python train.py --num_hidden_layers=14 --intermediate_size=1728 --hidden_act="swiglu" --norm="rmsnorm" --norm_place="pre" --init_std_qkv=0.0191 --beta1=0.95 --lr_head=0.00546 --decay_fraction=0.699 --decay_shape="linear" --batch_tokens=131072 --train_tokens=902600000 --dataset="wikipedia_en"
MLP neurons of a small language model. Each row is named by its layer, matrix (down: output weights) and neuron, and shows model dimensions 32-127. Each number is 200 + 20 x the weight over its row's rms, rounded and kept within 0 to 999. A neuron's up and down rows have the sign that makes its largest values positive.
A block is one neuron, or neurons of one layer that tend to fire together. After each block is what it responds to, as a language model described it from the Wikipedia text at the highest values.

L10.down465,193,204,206,173,234,163,205,203,208,219,187,222,217,197,214,193,206,184,179,220,229,190,184,215,184,165,167,194,217,198,196,215,202,159,212,214,242,223,184,202,187,223,188,215,201,197,212,214,196,213,198,167,191,200,199,213,181,211,230,197,211,193,204,170,178,198,186,189,176,205,206,174,177,184,213,222,185,234,202,190,206,177,212,196,179,200,233,184,205,156,190,177,189,192,159,203
L10.down701,194,231,183,192,208,206,187,216,219,204,234,208,197,190,201,182,215,226,220,216,171,199,169,203,187,191,201,197,220,208,192,160,193,181,209,169,177,209,187,154,214,191,230,181,167,193,234,185,182,162,209,181,187,201,204,219,197,166,194,205,189,213,206,232,205,175,203,230,204,232,189,190,188,203,216,226,211,189,176,189,220,194,194,179,217,182,196,192,165,231,188,225,209,230,207,197
L10.down1221,202,250,223,212,183,153,171,212,216,208,180,198,183,197,177,199,212,195,204,195,182,183,173,219,212,217,192,190,187,193,188,173,215,179,188,175,211,206,166,223,186,208,194,219,200,198,184,174,264,224,203,186,211,184,220,242,209,156,184,226,203,194,206,211,226,208,202,221,214,224,184,203,205,174,214,183,193,231,186,211,215,185,151,203,206,174,207,191,204,199,191,210,193,200,219,210
L10.down1452,213,207,207,190,207,196,193,175,186,198,223,215,241,194,206,185,189,206,197,182,132,232,192,189,251,198,230,209,180,213,242,188,221,244,187,201,200,211,208,204,216,193,209,198,200,189,207,200,173,191,187,203,223,200,197,219,217,166,247,198,208,203,198,212,179,177,181,167,207,204,203,207,194,183,164,151,240,228,191,157,190,189,158,208,190,175,187,193,189,236,198,185,212,181,215,200
Description: Romance-language word pieces

L9.down102,175,206,175,209,215,199,187,215,218,219,197,211,210,188,179,176,177,172,228,178,200,173,195,213,209,169,225,222,203,162,196,184,182,207,207,209,175,184,186,174,172,197,196,187,193,207,223,202,189,199,178,196,194,198,220,182,205,226,228,153,191,148,214,246,234,160,227,159,222,198,205,215,187,189,199,218,249,223,236,170,202,212,194,194,198,180,241,190,214,227,177,180,236,228,186,147
L9.down335,188,208,232,198,178,239,208,205,195,216,223,227,209,184,193,214,205,205,198,221,211,222,199,205,180,151,209,208,200,214,176,214,168,225,229,231,218,229,179,202,186,164,184,170,196,203,185,196,173,245,191,185,195,181,202,176,181,189,192,199,197,210,174,225,199,221,177,169,215,206,179,210,226,185,191,219,226,223,182,178,206,200,180,164,156,212,261,202,197,198,194,189,185,244,226,181
L9.down366,194,215,230,186,193,175,188,225,177,210,204,208,222,171,196,215,209,224,194,224,188,215,183,183,201,221,194,174,183,211,205,204,224,192,241,238,225,212,213,191,182,197,195,193,185,186,184,240,216,185,168,188,216,217,174,197,212,195,167,180,220,190,217,206,233,205,222,197,182,224,191,188,203,195,181,188,196,217,190,180,176,171,177,198,204,211,194,206,199,235,176,185,148,185,188,201
L9.down407,188,168,189,175,180,216,201,195,215,224,247,205,187,192,168,188,196,203,225,252,183,175,225,198,202,193,215,172,214,185,179,191,204,231,181,186,191,260,228,197,185,199,234,202,194,191,219,205,163,214,198,225,222,223,196,194,203,139,204,196,188,200,212,189,189,182,198,195,228,193,187,157,173,197,164,191,180,196,237,231,187,179,229,216,258,175,163,191,183,231,189,219,181,173,201,219
L9.down429,161,177,200,182,205,190,244,198,203,168,171,212,200,194,178,176,206,236,217,194,175,203,194,198,220,187,208,208,189,211,183,159,244,200,204,218,203,213,191,170,190,153,191,205,194,186,222,168,174,215,239,233,190,195,165,226,208,182,214,192,208,181,190,191,181,214,214,228,212,174,180,213,216,203,210,174,198,185,206,204,207,222,215,182,163,257,181,232,234,202,210,230,183,207,205,240
L9.down580,181,196,228,210,182,241,223,204,205,191,195,238,211,161,206,208,182,210,214,207,200,193,205,165,211,213,205,224,172,202,175,232,220,203,167,224,202,168,182,187,200,198,175,162,196,205,193,167,208,190,190,211,222,199,195,231,201,184,223,236,196,196,187,235,191,190,242,176,198,174,195,179,158,213,214,160,206,211,185,187,247,203,201,212,211,210,180,206,196,205,180,185,183,192,217,194
L9.down615,184,209,205,208,189,157,199,184,195,172,212,184,181,183,232,208,192,218,198,196,184,196,203,199,211,213,187,225,190,177,206,222,171,183,159,219,210,186,195,211,151,194,213,213,244,181,214,206,177,218,217,189,238,173,203,216,248,160,242,198,194,191,227,216,208,238,180,208,186,181,202,188,232,210,186,184,189,222,211,179,170,212,212,219,202,206,203,212,191,224,173,176,205,201,213,190
L9.down902,177,200,209,181,175,213,201,199,192,211,179,147,215,230,227,208,176,181,198,171,197,192,182,193,199,228,225,195,182,190,177,207,166,202,219,191,196,192,189,174,196,188,174,193,200,196,218,214,191,224,212,167,189,226,232,204,163,181,177,213,232,187,228,205,180,172,248,191,201,191,170,221,186,185,183,175,196,176,186,241,186,220,231,197,243,214,172,214,229,218,194,163,222,214,178,206
L9.down1043,205,201,170,168,204,219,197,218,184,193,195,201,158,177,216,177,199,190,174,198,211,198,176,167,214,207,209,174,230,180,214,208,205,209,222,165,181,203,222,190,247,203,208,163,202,178,194,188,202,161,217,181,164,221,200,185,193,208,218,173,196,183,220,171,172,182,203,229,207,151,186,220,171,226,250,183,234,208,187,197,200,203,216,208,201,231,201,203,192,215,162,197,209,212,185,178
L9.down1100,194,196,220,201,213,203,199,225,222,195,184,225,208,226,220,237,236,190,184,198,193,165,195,191,226,209,172,197,215,172,168,196,166,206,206,187,174,218,187,190,174,201,172,208,221,220,174,159,187,209,193,207,196,168,200,200,214,203,255,186,200,203,200,191,215,196,198,218,169,238,195,217,209,220,186,219,161,211,200,173,175,241,217,231,197,230,195,200,200,224,212,216,215,215,175,185
L9.down1261,167,190,216,223,234,215,166,200,192,188,177,263,215,197,181,189,201,185,171,193,208,177,202,185,223,180,187,179,216,165,205,208,194,234,202,186,224,180,209,204,201,191,176,196,198,236,203,175,208,211,181,190,198,176,161,215,210,168,175,173,218,183,196,197,181,208,179,172,247,180,195,250,188,191,158,209,208,158,174,199,203,174,197,209,189,217,199,214,216,183,221,196,237,205,193,207
L9.down1282,189,226,202,187,199,192,208,208,199,169,202,215,230,166,229,226,227,229,195,183,228,152,139,208,233,210,204,198,180,190,195,188,187,182,204,233,199,215,185,199,219,187,220,182,176,239,183,184,181,203,212,188,194,210,185,200,174,202,223,231,188,181,172,238,227,218,234,210,191,188,214,229,181,189,225,166,215,186,205,208,183,202,204,186,205,185,205,235,185,221,186,203,210,232,210,213
L9.down1307,208,185,180,191,200,176,185,237,200,162,199,207,166,218,189,222,187,215,223,193,203,209,186,212,195,190,206,181,212,209,200,233,187,208,204,199,178,200,235,194,193,179,189,183,212,232,176,222,169,223,187,179,190,200,210,203,213,197,183,213,221,185,153,215,189,218,193,158,207,167,221,192,220,180,194,251,194,208,236,208,172,207,207,215,201,175,208,188,195,211,206,161,207,208,221,234
L9.down1373,198,157,140,188,214,207,179,201,166,177,176,204,217,217,192,208,188,189,207,178,182,199,216,200,185,196,171,178,182,262,211,221,196,212,162,213,183,170,211,168,198,212,190,192,177,195,217,189,226,201,224,157,221,203,199,225,214,233,194,188,199,195,201,213,198,211,218,245,187,217,215,191,202,199,203,240,232,188,241,200,212,180,189,213,205,192,179,229,189,224,188,199,204,183,201,198
L9.down1418,188,185,208,211,228,194,195,212,206,230,160,197,226,188,235,171,205,173,192,196,208,185,204,193,187,194,181,214,183,214,219,194,167,189,205,191,195,211,171,204,220,204,207,205,221,189,197,197,174,200,213,232,200,186,256,197,191,232,189,185,186,202,213,201,203,210,226,149,197,159,237,183,215,223,234,206,208,204,241,218,184,199,219,212,224,238,171,186,204,192,192,173,151,205,163,205
L9.down1492,218,209,207,170,207,185,210,234,185,167,189,206,181,194,244,203,152,181,206,227,161,221,224,225,245,230,188,184,198,196,183,199,173,195,199,250,188,142,199,183,210,188,240,209,240,193,179,190,179,208,210,201,228,202,209,219,198,194,205,149,211,209,209,210,167,211,223,193,228,216,229,223,187,188,191,252,217,191,185,187,194,193,192,224,185,219,230,206,195,168,202,215,218,207,206,176
Description: Digits in tabular numbers

L3.down387,188,221,190,163,199,209,199,208,186,216,236,200,163,200,193,196,203,211,178,204,203,189,213,180,210,204,234,187,225,171,201,167,187,230,172,215,175,206,181,213,168,216,220,233,210,196,219,199,191,190,218,218,191,198,194,229,177,173,228,204,203,201,200,205,206,215,223,214,195,208,206,206,223,184,192,190,196,234,201,177,214,184,174,179,192,213,208,202,204,207,232,210,211,216,215,220
Description: Infobox field colons and word-piece endings

L10.down792,226,235,188,196,202,213,205,208,204,227,172,214,210,184,255,230,148,180,197,198,231,205,208,214,231,205,221,236,213,246,173,181,197,221,224,193,216,176,179,172,172,197,226,228,207,193,210,219,180,196,208,201,181,189,207,178,183,202,230,188,180,184,217,251,200,237,184,202,212,193,168,207,218,216,207,193,235,194,188,193,197,199,209,204,213,214,232,186,173,202,154,194,175,218,203,209
L10.down1060,274,160,211,206,194,194,229,177,173,199,180,212,197,236,214,213,189,231,161,167,165,198,174,199,250,201,201,180,207,192,191,184,250,191,214,182,188,194,209,203,157,227,220,189,256,177,205,208,185,184,214,259,195,185,203,182,203,195,188,199,224,213,204,200,206,254,199,191,183,197,182,200,204,179,214,207,187,192,209,217,209,172,227,192,210,201,190,211,221,220,252,192,215,202,189,193
L10.down1255,203,165,189,205,192,166,223,232,227,213,229,176,227,203,160,179,242,206,157,209,197,199,232,201,156,203,193,171,168,241,200,167,207,210,188,212,190,211,209,176,213,232,191,207,223,206,198,188,213,179,232,210,232,161,223,203,210,178,188,178,230,172,193,246,154,160,200,189,189,210,212,175,245,182,217,188,180,200,193,208,215,203,192,211,212,199,192,180,227,207,229,196,207,226,223,230
L10.down1661,202,214,179,220,211,179,181,222,189,224,204,239,192,209,173,211,206,205,188,198,183,187,244,181,226,196,166,215,179,198,182,176,242,211,222,192,207,193,218,203,198,220,195,177,218,220,187,206,208,163,154,242,205,174,187,194,195,179,208,247,198,215,209,170,180,188,211,226,195,217,191,210,236,179,205,199,212,204,217,187,166,178,207,195,189,211,185,182,213,207,226,216,201,215,177,204
Description: Final digit of numbers

L3.down521,172,190,207,189,196,231,220,216,217,209,205,174,210,208,214,212,218,182,195,226,197,197,195,187,226,222,240,175,201,201,186,195,201,203,196,219,201,197,183,221,220,198,198,205,229,195,237,183,179,195,188,215,182,226,227,247,197,223,205,249,209,174,203,160,176,218,214,183,213,201,202,182,196,224,219,187,212,184,229,194,167,209,204,220,202,204,202,198,200,226,174,217,198,178,159,189
Description: Numeric range continuations

L10.down214,198,230,203,175,173,206,213,187,240,228,193,191,181,178,216,218,187,183,207,206,190,228,177,220,193,207,201,207,186,220,199,220,203,226,180,187,191,226,194,194,157,192,201,199,167,176,186,182,253,181,228,211,222,214,156,214,200,199,193,197,226,211,205,231,196,208,180,186,207,191,198,197,206,178,205,190,199,234,205,179,189,190,198,190,165,173,227,207,208,205,172,175,227,187,181,175
L10.down222,189,230,213,148,212,212,206,245,181,221,213,208,187,220,218,198,182,176,203,199,185,229,190,211,205,222,211,208,179,221,198,203,178,186,202,204,206,221,192,195,189,196,207,198,209,202,247,179,182,214,201,186,151,192,204,196,198,132,219,206,203,163,152,209,162,200,205,185,199,197,221,211,191,221,186,177,195,188,240,211,169,205,199,227,140,195,211,211,223,181,183,235,207,196,213,208
L10.down730,168,184,214,204,183,198,187,181,166,204,216,209,185,175,151,172,193,224,228,195,200,184,203,239,201,197,189,217,214,240,211,166,218,180,220,217,185,200,183,188,184,196,195,217,174,207,215,182,209,211,168,194,205,182,215,198,188,198,216,166,177,218,171,206,181,192,230,208,205,220,235,196,184,199,176,159,201,196,183,190,210,197,201,201,176,209,213,219,186,168,220,207,220,185,192,239
L10.down1655,198,185,216,231,201,219,193,221,224,212,171,213,195,176,206,190,170,212,196,226,220,203,220,201,160,167,160,190,211,178,166,188,187,205,192,138,203,188,208,215,222,191,148,200,178,198,207,209,215,150,185,226,211,220,188,227,207,183,221,202,164,209,242,210,220,204,183,241,218,223,192,193,189,214,193,191,202,232,216,210,228,166,204,200,171,174,209,171,175,191,233,178,204,232,201,246
Description: Digits inside numbers

L9.down329,188,202,199,235,204,199,231,220,191,197,238,215,201,228,222,199,241,172,198,233,208,186,223,198,178,198,196,204,207,197,185,208,200,186,188,203,195,205,222,199,203,196,207,196,166,191,216,208,179,199,237,192,180,194,183,195,209,192,213,197,189,202,233,201,192,200,203,190,185,196,203,199,213,231,202,210,187,193,213,194,159,215,182,222,222,213,231,227,228,211,188,212,196,203,198,212
L9.down363,188,200,179,239,214,199,171,171,192,235,217,211,207,173,193,195,204,213,200,201,258,182,235,222,193,201,211,181,248,198,178,196,185,186,220,207,210,197,204,208,226,180,205,146,209,206,203,193,202,182,200,203,201,163,175,163,192,175,256,212,257,208,203,248,229,162,207,216,181,192,212,191,217,192,200,202,189,212,207,208,157,186,192,199,185,232,197,200,196,203,177,160,197,212,190,175
L9.down503,178,197,218,190,190,207,185,163,193,178,196,180,208,205,197,214,166,225,224,198,217,202,204,197,184,198,192,174,210,214,176,242,201,217,219,185,177,198,215,180,213,207,205,242,213,205,224,215,199,202,189,186,211,189,222,207,205,205,212,212,226,230,202,171,201,203,174,193,163,184,210,171,250,203,219,234,206,197,213,200,235,202,187,150,183,192,212,235,186,216,205,176,177,196,211,190
L9.down564,188,229,201,214,187,177,202,215,218,212,214,203,217,206,204,183,190,203,239,215,151,178,235,205,195,215,221,181,219,207,183,193,187,215,259,170,198,217,179,200,225,191,189,187,166,227,244,196,195,207,216,215,227,204,176,193,213,197,203,197,188,163,231,202,187,214,205,194,190,223,224,173,196,169,186,217,195,211,163,230,189,190,235,191,195,189,187,223,201,178,193,220,233,209,214,174
L9.down612,194,201,208,192,224,221,194,180,213,200,202,193,227,190,202,225,223,179,170,155,199,223,188,172,198,191,175,161,207,223,189,211,180,218,212,194,196,218,181,253,151,210,202,235,242,197,199,174,198,178,157,189,182,195,195,169,189,167,210,208,225,189,177,226,252,159,228,194,209,200,189,215,226,202,219,214,185,209,169,215,205,191,176,188,194,218,225,168,172,189,238,173,191,176,176,204
L9.down632,181,198,189,177,188,189,207,216,182,238,215,241,198,220,215,211,175,220,180,232,200,186,186,186,243,210,153,232,199,209,186,203,209,225,183,165,191,204,205,222,197,174,177,214,221,195,231,196,202,196,161,210,204,198,151,176,196,218,196,197,163,224,209,202,204,239,187,193,174,209,177,213,218,211,201,203,207,200,181,219,206,192,211,220,182,176,190,203,189,194,189,157,217,228,204,207
L9.down768,202,214,191,160,175,155,231,216,199,189,223,195,217,224,197,187,179,213,203,173,189,213,227,178,208,167,206,231,171,209,144,219,202,217,181,186,181,202,188,203,186,233,197,188,187,190,224,225,176,215,211,251,214,161,149,188,216,202,208,206,221,184,268,186,229,202,168,183,220,209,167,219,188,182,184,172,231,209,217,183,189,225,175,169,172,214,213,197,174,184,189,227,204,181,195,207
L9.down774,209,182,181,206,183,195,207,191,224,222,170,197,231,211,214,225,241,203,200,168,191,253,208,233,191,194,218,234,208,203,211,224,240,226,226,194,228,187,150,211,223,203,206,203,179,200,209,215,205,186,250,195,224,229,170,218,200,191,196,210,170,192,224,187,194,182,201,182,205,218,194,203,186,209,170,243,199,216,218,182,224,166,203,194,220,210,196,229,212,200,209,166,187,165,236,211
L9.down811,222,200,215,229,208,203,226,231,237,181,225,194,190,186,195,196,211,165,185,176,176,223,186,172,194,177,183,219,186,208,174,202,204,195,182,174,222,225,189,167,219,178,202,181,181,185,221,214,206,162,239,217,195,199,200,169,166,198,200,202,181,204,198,207,181,205,177,171,221,219,226,206,186,215,208,191,183,201,223,217,182,189,203,226,219,209,185,201,182,198,214,227,193,226,202,211
L9.down830,200,200,187,206,176,224,216,212,231,217,179,209,213,235,202,223,191,228,220,194,221,217,206,184,208,189,191,220,198,199,161,213,217,200,169,172,208,228,203,164,234,170,183,192,255,192,221,217,198,205,193,174,225,197,201,209,139,188,176,191,206,160,235,216,186,231,197,173,222,201,159,206,184,171,186,211,202,223,218,194,173,248,215,206,195,201,194,184,200,204,197,222,183,181,189,218
L9.down1068,194,236,221,247,192,156,210,199,234,177,193,181,213,198,208,211,182,193,201,205,168,197,161,190,215,216,219,181,227,193,193,180,168,209,226,192,193,212,192,199,197,212,201,209,203,185,193,165,162,214,190,178,187,199,197,202,176,208,216,215,206,188,179,235,222,210,196,216,234,238,220,202,207,232,180,204,235,186,220,185,230,190,205,251,190,194,194,239,225,228,184,190,222,213,234,183
L9.down1077,172,218,198,223,198,177,203,214,199,198,192,215,185,200,193,199,203,184,206,186,159,212,201,183,219,181,188,209,195,174,209,222,228,165,176,241,214,192,164,176,184,190,223,184,225,199,228,171,172,189,195,175,190,199,192,214,201,222,171,236,203,173,204,201,164,190,159,150,168,195,195,216,190,243,222,193,236,200,185,177,170,216,201,214,248,220,217,213,185,211,170,231,190,221,198,177
L9.down1084,164,169,211,220,223,186,209,159,173,235,160,193,220,197,200,204,185,173,200,196,216,208,236,220,191,175,208,213,208,202,230,235,171,221,205,177,158,197,234,180,172,181,200,169,189,193,206,192,221,185,171,215,178,222,212,226,188,198,202,182,194,207,202,218,213,221,181,175,216,187,188,215,240,197,240,176,190,190,218,203,173,242,189,218,218,240,231,164,200,206,212,202,200,207,176,195
L9.down1164,231,201,202,175,196,230,185,213,202,185,175,231,186,198,153,201,200,170,174,185,187,213,204,184,211,201,170,195,227,191,177,202,181,213,244,168,179,142,201,200,216,204,184,193,189,198,186,195,194,201,191,184,198,218,201,194,207,207,206,217,155,203,173,181,202,171,187,202,170,219,210,222,246,174,185,180,179,219,189,196,210,224,182,211,201,175,219,169,189,223,187,232,229,212,202,194
L9.down1641,166,152,202,200,209,227,206,234,205,241,196,216,189,177,214,213,186,185,162,207,211,217,178,203,176,208,194,216,234,220,183,185,194,215,187,187,222,195,200,181,218,239,194,228,177,221,175,165,192,193,208,180,186,216,194,180,195,266,180,151,198,189,190,226,235,245,207,209,142,179,179,201,225,197,216,177,203,198,204,200,200,207,182,197,204,203,204,217,183,201,190,201,214,221,176,178
L9.down1675,203,191,202,193,209,186,194,190,205,200,196,192,188,224,212,204,171,216,180,186,196,218,208,221,200,182,241,249,253,227,201,176,214,220,212,216,228,214,200,221,225,190,201,182,195,196,223,201,177,199,168,185,198,170,206,209,192,217,208,194,221,195,219,201,157,210,172,169,228,183,235,216,200,220,192,225,238,197,202,167,179,197,187,182,190,188,201,247,231,173,174,215,222,239,194,205
Description: Digits inside multi-digit numbers

L9.down17,227,185,205,237,186,177,217,184,181,207,207,198,206,166,240,164,181,175,228,191,214,172,240,220,206,218,171,167,247,165,177,202,229,219,199,186,203,191,225,216,178,212,183,181,230,212,204,214,200,198,187,187,191,205,204,196,155,199,198,214,192,214,185,234,232,200,181,168,217,166,178,186,226,197,210,188,190,254,201,195,186,216,191,201,186,172,188,190,198,169,206,212,195,233,204,171
L9.down365,202,250,186,218,219,207,192,207,189,197,209,261,211,186,192,194,162,182,182,198,175,211,180,206,206,174,189,219,181,195,203,193,209,185,198,204,198,188,196,206,216,186,247,167,209,199,184,155,205,193,216,202,213,179,234,206,191,197,158,170,155,180,181,188,230,198,181,221,225,221,190,221,201,232,211,201,185,192,201,184,199,244,205,219,180,226,226,190,185,206,200,194,256,222,188,221
L9.down385,211,192,164,219,228,207,180,228,189,242,170,181,206,207,174,184,244,235,205,183,218,204,192,183,239,227,218,162,197,206,173,216,210,223,239,215,203,174,230,200,195,244,213,222,232,204,205,162,215,234,192,193,141,196,201,219,226,179,201,224,188,212,221,215,222,203,188,187,192,166,220,184,204,219,192,167,159,193,183,226,183,192,231,201,205,212,194,214,237,213,220,217,217,205,181,204
L9.down671,198,218,202,193,192,203,184,194,214,229,208,169,227,190,216,196,171,242,195,226,190,236,172,222,227,211,231,145,206,205,182,202,201,199,201,190,228,216,188,223,207,198,200,211,172,195,235,204,177,195,187,204,173,162,186,208,189,188,230,257,161,193,199,212,201,209,213,222,175,193,215,213,199,168,176,191,242,188,196,178,216,196,191,178,201,169,204,185,214,222,223,210,207,206,183,189
L9.down738,225,196,201,203,211,196,164,155,221,182,190,180,206,213,183,214,183,212,177,213,185,217,194,241,215,223,218,192,214,199,200,215,219,244,189,177,194,217,209,171,177,189,237,164,241,215,190,221,192,201,185,200,194,202,176,217,217,204,189,201,182,172,207,222,194,198,194,210,208,189,236,182,215,156,176,202,217,189,177,199,211,218,198,194,205,203,193,217,201,201,160,222,211,189,172,190
L9.down857,207,214,194,179,201,198,206,196,215,198,228,200,203,179,205,178,183,162,207,200,178,193,199,202,191,187,198,214,198,221,216,212,223,198,280,184,213,209,172,206,183,225,200,188,211,214,204,190,207,205,207,191,209,189,204,200,179,215,201,205,235,179,198,205,150,241,170,210,195,194,205,213,186,237,194,229,159,188,203,204,202,166,212,211,229,184,215,224,177,187,203,213,172,223,181,212
L9.down910,193,227,193,177,169,218,203,206,185,221,202,173,204,206,172,194,226,220,204,192,184,175,193,202,208,206,211,165,217,185,192,180,198,201,183,187,159,193,211,200,170,205,202,188,187,208,181,185,164,177,234,162,202,189,184,240,224,232,229,195,161,188,230,196,221,245,178,205,168,212,165,183,228,187,197,227,201,187,234,169,230,219,212,202,171,169,224,205,230,171,210,201,222,185,211,205
L9.down932,209,210,209,195,192,179,182,162,198,210,206,234,217,211,233,192,206,183,220,206,211,179,192,226,189,217,192,211,241,175,194,196,218,169,193,209,189,215,181,194,215,197,195,200,214,191,196,196,190,221,204,214,194,219,218,206,193,209,209,204,219,158,180,190,204,196,193,156,240,220,229,217,163,181,188,205,195,231,194,198,182,219,225,220,208,191,209,203,160,185,161,186,187,190,191,176
L9.down993,224,176,205,193,188,152,188,202,212,172,228,164,208,209,184,196,183,196,222,195,228,190,210,208,201,178,181,160,216,214,253,199,223,195,190,224,203,223,188,229,205,202,187,197,239,214,200,191,208,190,183,207,213,184,209,196,177,199,208,176,199,196,201,204,205,197,174,202,196,183,185,200,199,217,189,219,201,178,211,215,165,219,206,213,195,167,209,219,174,186,177,196,228,157,210,205
L9.down1107,158,202,240,176,222,198,241,221,201,212,195,215,217,206,211,198,200,226,208,162,210,206,185,185,178,196,211,233,192,194,178,188,189,175,162,191,193,198,221,230,200,229,184,212,216,200,190,162,210,218,191,230,209,162,205,179,204,252,192,240,218,210,200,194,175,200,204,191,210,196,190,224,201,213,204,197,194,179,211,202,154,181,190,187,231,197,211,223,203,185,203,175,208,211,181,230
L9.down1311,193,205,207,178,212,195,191,216,179,195,215,208,216,133,193,176,180,200,190,185,196,191,234,229,188,207,205,206,209,191,181,188,221,226,198,203,188,199,174,237,216,204,216,176,219,200,177,220,197,213,170,207,200,157,199,155,193,213,218,206,164,231,166,213,188,173,223,200,189,220,178,184,177,177,196,211,220,204,195,205,192,218,199,213,196,175,212,228,165,210,214,202,196,203,194,240
L9.down1323,208,214,223,194,217,200,211,205,185,196,219,173,229,221,223,202,240,226,252,225,170,201,199,229,182,219,208,191,188,195,201,219,185,187,193,179,211,163,217,198,193,218,218,197,219,222,149,178,202,209,224,165,204,202,165,228,180,212,186,192,212,213,222,189,207,186,161,199,202,212,194,205,190,171,171,194,171,189,205,168,190,214,190,209,203,206,221,207,211,161,187,184,224,215,181,193
L9.down1509,199,195,232,203,208,218,203,184,189,202,193,230,176,189,187,190,206,169,224,194,188,215,211,211,217,191,189,202,171,219,218,180,182,196,196,186,200,226,190,206,189,194,195,209,197,201,182,216,203,199,220,191,198,177,215,226,170,213,201,200,222,156,187,230,196,197,214,229,217,236,193,186,199,200,213,184,185,213,175,178,195,180,183,209,217,201,200,205,184,192,173,194,178,192,189,171
L9.down1598,215,237,221,209,224,219,185,215,193,200,225,185,214,196,185,189,165,189,240,207,194,166,199,208,206,237,198,170,168,197,238,209,231,187,208,201,211,171,182,185,179,196,214,193,184,240,220,198,214,203,239,171,192,187,208,170,209,171,182,186,124,177,148,192,205,213,181,187,191,223,191,157,230,187,177,168,216,210,200,201,193,224,200,177,185,174,213,201,192,227,217,176,184,172,217,196
L9.down1642,227,210,203,214,180,203,209,210,168,212,193,228,228,197,227,172,162,223,211,209,178,225,186,199,218,227,203,195,195,220,242,193,176,185,170,196,187,206,209,205,210,206,200,216,169,203,203,172,175,219,208,183,193,197,216,224,179,192,181,195,196,182,173,244,166,175,164,198,214,181,211,219,241,211,178,208,210,186,178,202,162,175,119,211,237,196,235,187,195,197,163,197,191,200,229,207
L9.down1697,195,218,206,190,178,223,201,201,206,213,219,195,184,204,236,194,198,182,199,187,195,205,201,206,203,176,210,176,211,175,198,217,218,209,213,187,206,159,210,227,180,191,201,183,221,198,182,203,208,162,193,177,228,207,182,187,229,210,229,231,177,202,203,213,214,176,200,191,212,190,202,179,206,186,187,204,237,165,219,236,176,186,168,213,200,189,222,194,189,213,211,178,197,210,207,219
Description: Before foreign proper names